config = dict(
    n_layer=14,
    n_kv_head=1,
    head_dim=64,
    norm='rmsnorm',
    qk_norm=False,
    parallel_block=False,
    extras=['capped logits'],
    init='normal',
    beta1=0.9,
    warmup_steps=217,
    final_lr_fraction=0.0,
)
MLP neurons of a small language model. Each row is named by its layer, matrix (gate and up: input weights) and neuron, and shows model dimensions 368-463. Each number is 128 + 32 x the weight over its row's rms, rounded and kept within 0 to 255. A neuron's up and down rows have the sign that makes its largest values positive.
After each neuron's rows, "fires on" lists the tokens most often at its 100 highest values on Wikipedia text that the model never trained on.

L3.gate1076 [107 129 113 184 135 193  31 105  79 119 110 141  90 139 154 105 126 133 145 127 175 139  86 138 106  93 131  77 104 142  75 130 116 180 129 149  98 115 132 129 114 127 134 151 108 116 171  95 149 153 112 164 160 105 118 116 124  94 130  96 143 125 145 149 144  90 119 160 159  89 111  97 107 118  87  89  97 127 137 164  85  91 155 113  97  94 105 233 177 133 105 109 159 110 125 118]
L3.up1076 [197 143 141 172 170 103 144 189 109  67 128 143 150 131 106 119  97 123 168  99 176 112  84 144 137 137  99 127 133 132 118 101 146 148 122 127  97 130 163 162 119 109 149 201 141 161 117 137 159  58 114 130 167 174 165 102 116  98 133 114  78 130 160 115 104 160  70 171 133 133 183 136 217 165 155 104 142 128 137  97 164  81 132 126  89 114  95 153 107 143 163 104 130 122 129  84]
fires on: "1", "2", " to "

L11.gate589 [141  87 102 116 160 157 175 188 127 125  78 109 193  61 171 120 175 167 170  80  77  60 159 103 133 111 177 128 153 155 175 159 159  80 152 121  97 113 138 143 114  98 139 184 170 111 130  95 117 106 124 100  95 104 124  53  82 149 131 118 127 186  69 135 171 148  50 113 128 147 144 161 152 145 136 136 143 139 150 132  84 133 133  95 174 168 127 110  79 130 140 139 144 144  98 129]
L11.up589 [102 162 145  83 122  83 140 174 142  90 113 131  84 116 128 125 109 157  96 158 112  78 166 138 135 128 140 159 112 140 135  90 201 226 170  98 153 118 176  22 139 180 135 169 150 122 141 121 147  49 107 181 143 123 135  98 114 186 158 119 128 131 145 148 128 130 114 126 128 159 144 140 142 169 144 144 148 125  75 139 133 138  90  93 152 108 191  71 114 171 151 186 107  87 109 139]
fires on: ".", " de", ","

L10.gate228 [111  83 202 139 140 155 106 179 141  94 178 173  63  82 185 119 157 129  59 134 120 123  92 145 133  70 184 191 104 173 134  78 149 118 148 114 167  89 147 179 107 100  71 115 163 123 161 137 142  94 179  73  96 164 166 165 145  95 118 131  40 150 154 137  94 144 107  72 148 108  87 144 125 101 144 170 157  83 135 105 113 109 179 116 133 121 111 175 112  49 129 107 125  68 112 134]
L10.up228 [163 152  56 141 162 132 142 141 135 120 138 143  75 184 115 104 136 131 120 151 143 106 170 117 132  89 136 110 147 138 128 146 129  73 146 176  90 122 121 131 106 115 133 145 150 166 137 119 143 102 119 130  81  74 103  94  90 133 175 156 156 125  99 178  91  87 174 109 142 180 112 110  89 186 100 133  94 173  85 125 127  76 133 132 207 160 127 137  51  61 175 168 144 102 105 107]
fires on: ".", ",", " Z"

L3.gate714 [119 119 120  98 159 177 104 118 114 130 133  68 138  97 143 137 122 114 158 109  98  99 126 104 112 100 156 140 173 165 112 115  77 111 114 167 119 100 132 182 141  91 139 163 152 154 115 119 140 124 123 131 103 101 139 140 110  93  64  67 116 134 221  94 110 132 117 128 140 157 167 156 156 130 106 109 144 105 124 103 142 105 125 140 143 115 128 142 108 117  86 129  87 151 144  90]
L3.up714 [128 172 142 162 135 162  75 112 142  88  97  78 128 102 145 116 113 116  92 121  94 135 127  95 133 109 139 107 150 135  83 178  83 122 158 141 103 114 140 137  96 118  68 116 134 155 116 149  77 125 136 148 143 128  77 115  98  99  92 119 124 113 214  96 148 148 147 139 120  77 203 112 146 170 126 156 178  81 151 111 231 157  90 157 204 119 117 106 109 120 120 132  55 119  68 143]
fires on: "\n\n", "\n"

L3.gate782 [121  99 138 117  85 145 120 131  99 128 145 167 157 121 124 108 192 137 102 101 159  96 133 115 123 161 110 116  71 142 190 126 128  66 126 115 117 112  96 152 182 129 119 145 129 155 131 150 143 163 105 135 188 147 131 138 161 160 172 114 141 122 135 126  95 154  73 155 118 118  77 156 137  91  88 133 122 110  78 140 160 155 148 104 117 159 148 168 123  90  83  99 158 121 136  98]
L3.up782 [118 113 111 124  55 113 130 151  89 180 140  64 140 132  61 146 196 136 158 183 163 113 113 102 143 122 106 162 112 150 109 134 151  96 115 101 107 102 167 153 128 119 175 104 103 108 109 166 111  80 179 150 152 131 144 146 131 135 160  95 162 107 143 185 143  85  79 131  69  83  86 112 111 142  82 120 158  93 152 168 168 125 144 144  77 151 125  76 122 101  63 146  98 122 133 160]
fires on: "end", "ir", "itt", "\n", " off", ","

L10.gate286 [159 116 172  90 157 106 185 113 126  74 176 118  79 178 110 159 159 144 139 143 138  85 192 169 120  92 136 119 113 145 150 108 105 197 169 136 133 160 133 148 164  94 123 131  82 135  50 154 114 137  38  93 125 123  99 104 149 110 116 165 128  75 173  35 140 164 124 154 105 171 168  69 118 136 146  94 110 120 128 150 109 118 123  75 173 143 140 136 142 114 158  41 123 173 145  92]
L10.up286 [134 176 125  70 151 182 136  89 147  56 135 147 131 206  77 195 116  63 111 133  56  90 119 119 125 121  98 175 131 145 118 129  85  99 102 159 103 119 144  73 116 164 132 127 177 164 141 115 109 102 102 186 147 106 122 155  88  92 125 122 157 150 149 121 116 131 106  69 217 135 171 124 106 140 109 178 160 141  93 162 101 118 112  97 111 141 148 163  64 155 148  46 179 118  79 136]
fires on: " H", " | H", " h", "- H", ": H", ", H"

L11.gate754 [ 39 175 119 168 153 126 117 154  97 135 208 103  73 119 175 105 158 125 181 117 168 145 135 131 103 120 151  97 142 167 152 109 153 109 164 111  51 130 126  92 125 109  91 148 159 137 140 117 105 138  71 125  97 123 145 133  93 111 145 148 133 169 110  53 112 155 189 135 189 109 110  95 116 122 142 106 135 154 176  87 120 141 143 180  60 185 117 218 138  95 108 125  86 123 129  69]
L11.up754 [146 128 145 111 147 104 132 102 139 120 129 137 133 121 108 170 127  98 156  74 180 131  89 112 194 129  96 123 152 146 169 115 160 118  98 123 152 104 140 139 142 116 180  68 169 109 147 122 121 126 127  93 135 127 167  76 129 117  83 145 147  77  87 134 144 114 124  85 116 161 171 179 167 123 137  70 117  96 201 132 138 152 126  64 126 103 174 117 172 134 144 102 108 162 147 124]
fires on: "1"

L11.gate1297 [109  73 108 107 156 156 198 105 103 159  99 152 147 135  67 140 134 120 126  76 103 107 164 123  92 121 139 162 153 107 134 139 172 110 156 102 103 105 133 186 117  35 129 148 216 164 151 197 120  80 136  46 143 170 153 114 181 101  52 166 121 116 143 105 159 126 165 118 118 159 102 147 144 117  90 116 102 126  78 116 164 118 134  88 185  86 116 107 149 169  97 124 142 127 148 158]
L11.up1297 [156 147 141 151 195 150 160 111 158  79 113 136 104 122 103 149 136 130 159 166 122 108  89 127 119 144 140 162 166 168 135 143  68 158 118 104 129  71 120 155 167 136  98 111 106  73 159 109 153 101 160 115 163 106 151  79 152 173 129  86  75 149 143 164 107  92 160  99 141 131  86 128 120  82 108 163 106 131 104 163 138 146  15  76 163 112 179 157 113 144 155 112 152 122 130  87]
fires on: ",", " G", " g"

L3.gate1577 [212 153 119 196 100 131 104 101 141 101 139 107 110 155 125 156 140 131 161  92 109 103  97 157 117 115 138 159 127 126 117 129 184  81 102  86 120 132 177 110  81 180 107 116  67 182  82 129 118  87 174 106 160  75  93  90 128 124 134 125  77 114 126 110 123 114 161  68 158 121 108 105 105 113  98 170 118 129 128 118 162  65  61 100  82 105  96 127 112 116 157  64 132 136 129 126]
L3.up1577 [145 116 112 149 162 127  83 153 138  89 113  59 108 133 101 127 104 147  97 166 140 179 122  66 158 118 105 168 143  74 102 137  89 159  89 144 136 108 121 124  90 136 103 120  95  76 146 172 130  96 131 111 142 108 168 112  88 116 121 101 133 115 148 173 145 161 135 132 169 121 158 114 132 147 114 139 133  90  99 144 125  92  92 182 126 133 112 107  83 161  87  25 104 141 151 165]
fires on: "–", ",", "-", " | "

L11.gate191 [ 93 194  89  94 120 105 119 217 102 148 212 170 125 188  95 153 145  94 125 149 145 142 118 100 114  70 142 141 175 194 116 113 112 139  84 100 153 136 157 175 119  63  83 147 106 171 131 172 127  99 155  77 127 137 144 113 123 158 179 149  92 168 152  97 107 205 151 105 161 174  56 159 128  75 124 102 168 108 130 128 106 114 128 133 118 166 150 145  95 118 164 107 190 190 128  83]
L11.up191 [190 191  97  84 123 144 146  89 203 119 114 140 182 103  90  91  93 155  92 134 114 141 145 126 110 151 171  97 158 135 129 166 109  79 165 181 102 118 153 126 112 124 114 139 142 109 235 105 149 106 223 112 154  87 120 134 112 124 173 120 140 171 142 167 104  95 131  63 148 136  96 150 109  99 134 176  39 105 120 110  67 105 129 135 113 123 137 173 131 132 101 140 144 122  94  89]
fires on: ",", "\n", " d", " election", " w"

L10.gate575 [163  59 128 164 173 114 193 159 108 126 113 106 108 114 215 104 136 129 116  77 115  98 160 134 149 106 151 158  85 159 133 143 127 105  89  92 110  63 142 116 120 145 148 169 127 121 110 106  84  73 129  85 149 123 117 108 174 122 139  94 116 169  92 147  77 158 147 124  92  93 110 119 114 106  81 159 126 117 196 133 119  90 110 114 117 198 120 170 129 110 154 112 111 126 158  74]
L10.up575 [ 82 140  93 107 144 146 137 119 127  95 150 113  78 110 165 123 145  91 156 145 126 117 144 148 106 149 179 157  84 119 136 103 118  79 152 117 124 155 107 124  86 185 122 105 168 141 142 169 151 158 120 150 165 115 175 107 128 157 158 142 132 147 139 165 136 125 110 111 101 124 103  41 144  89  70  86 201 107 148 116 174 103 112 139 143 101 132 123 117  91 115 149 124  97 129 163]
fires on: ","

L10.gate434 [ 71 143 118 134 179 148 165 144 131 126 140 130 104 143 150 135  74 122 119 131 144  94 164 118  67 129 164 166 106 131 103 143 176  83 106 172 127  97 150 136 103 173 112  87 178 156 112 107  65 173 180 104 127  86  99 117 187 108 149  99 166 141 142 148 155 165 107 148 130 134  97  51 121  93 163 159 104 121 112 110 158  85  80  90 136 106  85 132 126  90 121 168 166 103 145 139]
L10.up434 [144 154 134  69 107 132 108 103 168 135 140 146 111  28 153  91 119  79 176 177 107 117 117  84 163 137 133 168 121 153 157 135  85  92 163 139 131 154  89 136 108 140 142  83 163 123 138 117 141  82 138  74  87 101  93  86 110 164 151 132 114 120  55 151 149 101  93 136 155  99 187 146  82 129 100 113 194 108  85 144  67 120 123 155 112 135 122 167 118 155 119 137 176 143 151 166]
fires on: ",", "."

L11.gate199 [ 77 147  87  98 163 126  88 112  83 102 131 162 137  86 156 127 147 193  68 184 158 130 122 116 121  88 134 129 123 153 127 131  52 122  88 153 140 105 174 136  82 100 162 128 146 175 159 183 162  77 136  75  95 144 111  92  75 122 144 143  92 115 190 145 160 114 145  89  59  83 162 159  87  90  65 182 156 114 145 137 126 138 159 139  80 152 101  85 132 105 106 119 150 126 161 109]
L11.up199 [114 132 147  82 108 133 137  94 108 119 173 152  96 215  95 135 192  70  82 127 152 139 120 104  83 115 114  96 131 139  74 152 149 196 119 172 101 133  64 118 139  92 124 115 122 135 101 107  76 131 151  80  56 159  88 105 117 114 187 181 158 123 193 166 128 134 118 136 107  48 163 144 128 102 122 141  95 104 110 115 161  92 102 113 163 133 138 106 120  79 124 186 142 141 149 172]
fires on: "\n", " C", " B"

L3.gate169 [ 67 191 137 149 134 187 102 122 133  84 102 151 179 121 121 151 104 135 128 172 177 168 117 127  88 145 113 184 156 161  94 201 136 156 128 149 154  87 101 140 104 112 133 157 119 145 138 180 151  62 165  77 108 108 137 149 102 105  58 176  75  81 153 119 124 128  76 151 149  90 157 182 110 124 160 132 133 152 178 146 118 124 184 119 104 110 101 144 181 129  86 134 244  85 114 136]
L3.up169 [125 103 140 121  75  86 151 120  62 125 136 116 157 160 138  92  53  92 136 172 168 107  95 163  92 116  98 108  86 203 164 110 102 149 149 110  90  90 116 150 114  95  90  94 184 230 149  94 152 124 164 102 168 111  94 148 104 130 144 114 162 181  73 112 125 103 150 161 167 149 176 123 144 118 110 164 136  80  72 144 151 117 114  97 110 162 141 179 159  79 123 100 124  75 159  75]
fires on: "\n\n", "\n"

L11.gate1467 [151  95 127 129 168  65 101  75 130 145 104 122 113 140 102  65 176 112 133 165 117 142 103 131 141 138  92 163 186  98 147  79 121 166 100 159 155 118  54 212  97  81 150 149 168 109  83 112 105 164 101  56 106 189 180 120 175  78 134 147 100 150 145  85  59 145 119 136  87 135 178  95  92  94  83  88  77 139 100 172 160  98 147  86 142 136 146 160 120 112 143 157  99 131 102 125]
L11.up1467 [174 133  59 154 161 112 143 144 184 170 115 138 139 108 110 174  86 141 141  89 128 146 129  65 147 115 143 141 140 172 106  63 144 126 124 138 174  70  90  96 212 154 123 122 130 152 119 110 100 202 129 117 138  67  81 102 154 174  58 150  68 195 176 119 126 190 147 136 119 149  94 124 104 125  73 163  78 114 109 137 179 140  64 132 114 130 154 141 143 168 185 129 134  64 110 170]
fires on: "H", " | H", " \"H", ": H", " and h", "- H"